MLP neurons of a small language model. Each row is named by its layer, matrix (up: input weights; down: output weights) and neuron, and shows model dimensions 192-287. Each number is 128 + 24 x the weight over its row's rms, rounded and kept within 0 to 255. Numbers have three digits each.
After each neuron's rows, "fires before" lists the tokens most often just after its 100 highest values on Wikipedia text that the model never trained on. A number after a token or word is its count.

L2.up479:117124138140126126126144146110146081135106159078085130124144135088118098139156136108154145152144143169136108159129153139088134132123142111121150131110154132146111093158127131104133114100130139164114108138138122138100129172124132098120107127184091106109177112133106160092091166166117107132
L2.down479:185116143128150127115126123140102142128125111187113141162119144106133121123137135071097173141097140106131154096134107126206137147097143106115117158150099109132133094080121158153152116135148140134146149114142176113129134155113092155141120144112119133112090106161128124140188147107139135087
fires before: "=" 99

L6.up138:135112138119149124127150109125113118133130121131096172150113101140113139147135142134114152180104129118107102129138143124149113127120139142109159097150159157124090188153131129123116089206133100089149094148146097139163138126158171148083105129163122147088131130078152120143078125147111129162
L6.down138:103116184100099148148122098115121133135134173163070147109134112127142129136116123099114133129145148169158163117139139124138152156106104089145115151156117157148101146114132130087128123156115130124122177151112144163118133132133129080184126133162113166070123133172123129151150139136171105099
fires before: " |" 22, "." 17, ";" 11, "," 7, "-" 5

L8.up368:095138138077123126097133128112118156165135130120119136089162121125110173127136141126087145135159102110120119154104181114103135163161103094141150136133183136156127087086124126160187082147122131128138118122147164157120125139128124166155113151142084135126113109113090099096143139133088150136
L8.down368:126109112154132130164106164150089125139133143150121115108101093123130124112131135153160111129113137130109111108146081124143139138143130162107133101112126142092129153105168162086159111117115090086155107111113123134113121119150154099138150155072111155129068125121126164115146161113102192124
fires before: "-" 45, "  " 5, "dr" 4

L3.up380:113105119128136128140063141091142156132124152155122083115132122135132104128154143142111122157109132125139113161149130109155146100149120082144165132162149171101092124106104122160151134109105120117106055116125105175100107136119071137130116150105083087140121106090101165141121141151145140063
L3.down380:142172112132129124125200094132134130103122110126139151132132149130162103120148129139146132113151127125129124101118104179100118124106100172182081139152094112145162154139105140143114114125161144149136183182140166089152135144125152124171132111126142107134145138147136151074097119090105107150
fires before: "=" 92

L7.up401:163132099166134147135129125124168172100108144146095112132144143148118145094111148137159135158157100138106060165101119174153144121130115138154121116113111132140149152162105124107103153149137149108115139154142134112145121184132142194132134145167130160105117094130076125099157133091138116081
L7.down401:134170116166109111114119144111145159064133134136120134133120121138137142138141118158160144154114134125129094145108137146135138122134112103132154127102133140129141136133103145117127121132124149126132121127111158121183106151125126141132121150144110125131107123123133119129169111118134077099
fires before: "\n\n" 15, "-" 12, " The" 11, " In" 6, " He" 6, "\n" 4

L6.up164:178112171142158144111114167159136138116120148160093100133123156102139116152148127156129123133179139136135138135138141111114123113095111084182125173145150111142154141127164101167157163046104115139145152151088156153081123137103088146113122140141101097136172152148100157137143151152135133098
L6.down164:076141085079121098164094136168126097096124089134182081154118153142128113161150114149093143132125163087135158149096119179095123133116129132155106087143144114122127130073091122173119117196172135142082088106109142122103107109138153138134100100144150100128115113065119129130128128082084165115
fires before: "=" 63

L6.up628:099101123133115113166164171136114110175138174091136127124105135165098081109156148136087124140130156136135090132128126134156167170135107122148144101098169112150123108121117099149131117153089119123126117147133119118143143140163148107106113107159101121123122132162107145105128126155104116161
L6.down628:138144146134119125131133142105151139139133125117111117116156159165118146145168145120153125167146164146146129128135130178127124104083161092109079140142134134113159138127096102117120145157123069123145131149138170111104136125122103167114144109136160097110130135137099114095107144098140139141
fires before: "=" 72

L2.up263:161082115158128123102132132074142180139121119123094140087120126079157111094129097111132108122157107138098141138111173114117082138158137134116162131175153084091126125082137142180134118112126106141108104134144100196159137121129175114183102098106131119137148070102153145114134157096120155122
L2.down263:161156142116096111134099119163152092145121097124132120133125092143089100137130159185159099154097104129178147155145076136130123121127138131139121109110146139155118159114130161121098143144108158093134138145102110140095126112099113128130152143152138129099149157121112145138071126115169121133
fires before: "." 37, ")" 10, "–" 4, ":" 4

L3.up484:133075098133151146156136127117155105151115138128142126146112155087133057138139145114108138144178102198090109101153111109126120140146132083132172151136129146129112133146159095116110121134147102157126100155186130145125125139119132148096154117159137136080175126138126135089118157092141122166
L3.down484:142171154088089119102113126120136154145131139146143137108114109156131139108102098140169146128089169109198127116149110165163139114107112125147084098159124082136159123113122172157151126124131119129124134081100137148123157119128111128153114153105118134157133109134073140163150116109117122063
fires before: "=" 67, "." 5

L6.up313:130131173121140152101135186138146096143122143106141148136130138093082151160153120137132136113144138168141169162141123130115145144096125093133097158140108135107132101144123112168127107104120119152146134139142152127105059143121127104169138132156106137125144159144136103112155180139165121143
L6.down313:116131098138134100161132090120122160106140101154115139131059123155125112084135173123136120102137142134123140139107173133169176152127131131118104103182114108146135112123156088166122103170099137098103171109096122128146122135150134164131167123143136127111115103157125157156147101143097133119
fires before: "=" 76

L3.up634:099137110124120103163115151115132106126122132115141129116129098121136100140143114109100157177125110142101125134156140119170116154125113086111119131155151113137100101136118151127138083131160090075130112111144114126114172156118122147120144161148108154142176114122147162117121211137114140112
L3.down634:170132160137153128121166126116118090121098171120106113104150159148084124157125128108154120087145148151127133165140138153099104105109141128159138167103090138172166131099110088170152145132129149204126153166135118098140066144117117117152135127153102111097127115158139092128134117132122091137
fires before: "=" 100

L6.up321:124126119115126128131142141107149064166144141171140135109138149125087145094134146137130148124128147129141148106100139106126129108162125132136107129128152158111160121126118127132151108070222111148131106159144150108107088116101106104149118145115138156140161142123128142142080137123131148140
L6.down321:165127149134155140161093144131112149096143115104145155101143109116143118107135139075163161118161148119144111146126089149128160110137105159135136101142075135108099159169130156111111153157083129159120105117149133137141144117130122122106098158183113163104111101128121110065156136127140078088
fires before: "\n" 42, "\n\n" 6, " —" 5, " O" 4, "  " 4

L3.up291:124117113129125121161109152125154163125093113086143109129111127089168065165143135145124142091193111144115115112137118100102088128123078124144118155135115123141085139164121110134174098149161155139118125130107147110126156136144098182157118087177111074139146118138143177105071134140115126143
L3.down291:145140107096124133104130117144141103178131136164088133130144145161097137145111076120123123174122143127144104140113150162158183145122156131121120084133182147096150085079116125133094139142137128098117107085168115193104141126125128085113148142134128148122117102110077094134145123100160156125
fires before: "=" 71, "." 4

L10.up82:160131128183105156131114102092163187078107139176126108143129136118133102079142146137167173160138121146114067163110102178122152129135122096170104143123122122129125180166105148140131144132094160119111144125160119130115096203084130151114116131144150162113133124158057110130164127121158148082
L10.down82:113108145081123123128137145147104089185128103129128136123148126121128137165127157118103112100125155114133156108136136096117124128137137119119138158139121130123110113108131112129127127122136114111128117125137135117102143116155116104119134113128148129147151138125153120124101134149113132123
fires before: "-" 20, "\n\n" 16, " The" 9, " In" 5, " He" 4

L6.up94:104135128101111143116146119114116127163125133103130131123081093113137153127121119105096120167117154145134109125123114089128094133143107162136131132136138099159096129161103134139109121141160106109133129098102139083174116119108193097122113109140129174088169123129114110130118140126131137161
L6.down94:134122071098120176127114133124149163134131086116083122120108131188113133090146118094100094119143118114169147096114172116106141092092119137152136088148112134104137139096161120093111141103108147148149141172122147186100136126131085111151149128138139113153107135122127146119122074164118159087
fires before: " |" 31, ";" 12, ")" 7, "'" 5

L5.up501:111089166141109131106139175107119166150156145101131139101123149103098127138146156168109146099145125155131121179152124160154156118149131125133116075109142144140100169071134141155136142120105130099112108106143128146106129111122128159111125125165096141140126160120147152111101131139099125136
L5.down501:064111126161128109146148142169108157125137095095095133137131134181133124106117127108128149153101135098127156107093132091085121139130155159123120113131189124091151128148127141077083085104149140172161120101103145093145133111134157111134136135161172125121153134125124089132133089149150161116
fires before: "=" 53, "." 4, " an" 4

L5.up19:143118063110083138155099140088185120164141142133095128162111160104104110142135168116109099111148165095170102099139135164160164116139138101157126143134153140084101182089152124154158167115104106105131140092129137117116102138118096138175093119123144107124120141141117156114125146159114144094
L5.down19:144147138145135104119170120120110138098109128112141122127132134129119139155117129137133156125107126168124126134160116111111136113135112136123107116077087133142192128185094109095112112092145123152109146178152108096151092143152142059132143167084138113133142087177134130146153104161114128200
fires before: "=" 95

L3.up323:122103131135128133144101151107118162133119111135144119110161097096113141144137151117077158130177177181114127115178145108132150154129110124119133116112134129131155151159156154119158117157090087138120124148121132175106121112130107124101158119153138142114182114097154135124112208132133128113
L3.down323:118153099134156103126141153138145148135101185101088122146127170176133120114118078154168130102087070127135088139094149141123115106103115129152147135140114138157137110143126100128120111099102163138134147134132108118123128185120135128158112133138106124158163148147104140099113071122106124135
fires before: "=" 93, "r" 4

L3.up396:110124102129141138127133093144160124136119162152142123151128112091120090163121140124108127127152159207075112120174152109145137118145102083129177122113105147124143142126113137114171102113154107122124134159181138122141120136138136134103145154128114110136142101146127106100094185111165119082
L3.down396:153135140111121118123120147116129134105102125111113124095128140176115140107158097132176132124111108088194142129109107143116121128089126178145095164168132092134120111111119114160093159151117121134109129112091089148118110149130077115136127091113138136128153138148115156134142108118098143116
fires before: "=" 97

L7.up512:153129107152124137138124114146195152117088141131119117128137135113123151072115130112158141165154101129119065160111122151150153109156097138176155098129138137161151141159097151123122151143155132107134143131125122133151136183126122169181140138168123159110131095142091118107133137120134116093
L7.down512:149176114158124147120134135120155158055105151133121119136150125142137133121128106096165145144144125147124078138077138152154138132116106128164130116108139129144143135131116133141137147156137167137099164125127141126148112180130119133152123142142120120127079110138129127096192108120133095110
fires before: "-" 17, "\n\n" 14, " The" 10, " In" 5, " He" 5

L6.up289:075134102138160134102108101108144144104097150127092113139121124115167096139130152125132144118188132146124121158085140187111143167129115125156124116139142103156150098153117129175134153135121137142089089124134125103105115142141159149134144140105086095071175106150118163059117136117141127118
L6.down289:134144152137127090130123101164118125119159110124109152141120134107140113081126147124108145160116178134115137158160099123143154126125133119155137172148157154133124124108129137116149149167140139136116129124143128162192138119134131115149123128173154095162104163139142105161133129083123114118
fires before: "=" 97

L6.up280:114126123155077088124126063104154193140125136123078124135150138159109133111155183104151120131128104112145115157120149107108147129157098131170134118135128119096114137138120130134140159143152101122100117129109130110117135133123174144139076136104130155142099103114115134105138147102091171132
L6.down280:133134118115191128142144170137128133156143106120153087140129131102181125129118129144132115122135160122117107132164094112113128139143170192132125142126071125154141166097091143117154082119110135126133144103095140136172120091128111145140154127177146149198150088131172085100094151156126122089
fires before: "-" 65, "." 12

L6.up29:186136141152105096167117184108098151108112136095124144099127110115139092120143116105139164141202171146093066102102163174145142113130133139127177118125123148085107142098146150143154137149066087148138145159101079183137120164152060129144084121162100103142157128122138130097141131134129128102
L6.down29:129149156079123173131163082127147106128136129108112124166110125142087145149081116110149107138128094176128154151186169094118164123116161114168109126103104135174123124112093127108113191126129096133134161171161155134118117095113147126159101107098164122112119094134116119132117139135123097108
fires before: "=" 60

L7.up128:186143105116138149094133094107163153157125108101094138071120092122121123114152120091119155156110153170114119105129108121128127103166100128158128115136150086150103129165179126129102168131162137124091131129175104189118115127137171117134153143113094106109158055076131092137125122097125104129
L7.down128:108107134100118146152114113089141107127142109132157141158095152132093133126121115166171114108126128169115109142126119150159108103118152125111167100119135170139145134125140130095127078131091132109170092124176153121081121103096112150114135145131104125110148148153122108148083116105125169134
fires before: "s" 47, " of" 4, "'" 4, "." 4

L3.up325:178139128110138105119137111123120119151120112123110144135167141137129123125126129108107122158131150149095107128157121136115097151139157107124139059152094111119122127186134151109141127105178099118122084101131153141119112177151140092100121141132122140109171115120118148127091169138140155122
L3.down325:099169134182140112134132175154141144112130124144118166118109108118138127108107116165084106109103119092153106150094160100144154117099122132117146192123140194124149129099130129110107141142092136129145159134135106118132119098108112146203121130145131151122115129123170108118178144136138139103
fires before: "=" 99

L6.up155:123094121133106116114104166088130100124112141135124089097102138127139107135118142132117134142116158151176122136170165100114116175101114121133163113128154133115112143114137128162130105123167136148127110133150157098161115111115099092154141141148143159107121125117132098101111138103132105153
L6.down155:152169099130141134128136142129132125142135145153110091147124130084158116143127107129111106166108128066115147122126151125149095089129130176183077107102110128074136096125123137161133155135089129146142150152152133211126151111105130156123122145144159141137148142126135124120110152119116138130
fires before: "\n" 29, "  " 13, " Report" 8, " 2" 4, " 6" 4

L8.up545:103098087157124091129136111111172190137117143130162108151131169158106101120101154106134137125130122152079150133133151146138155153130141163142145132149159169130142139140079108094091172148115115167131146119170148115138101187116131138096142132136110134077152078151114086091128121120149144123
L8.down545:138134146087150121118112133165143121124161127135124103135094177180118185115137155088126118145165138134089125132129127101110161106154137100143082118143135150128097142113134162113167105130111131178081090140111093159096123128110120130110115097132105123110110119123104106095152087152107116123
fires before: "=" 68, "\n\n" 15, "\n" 13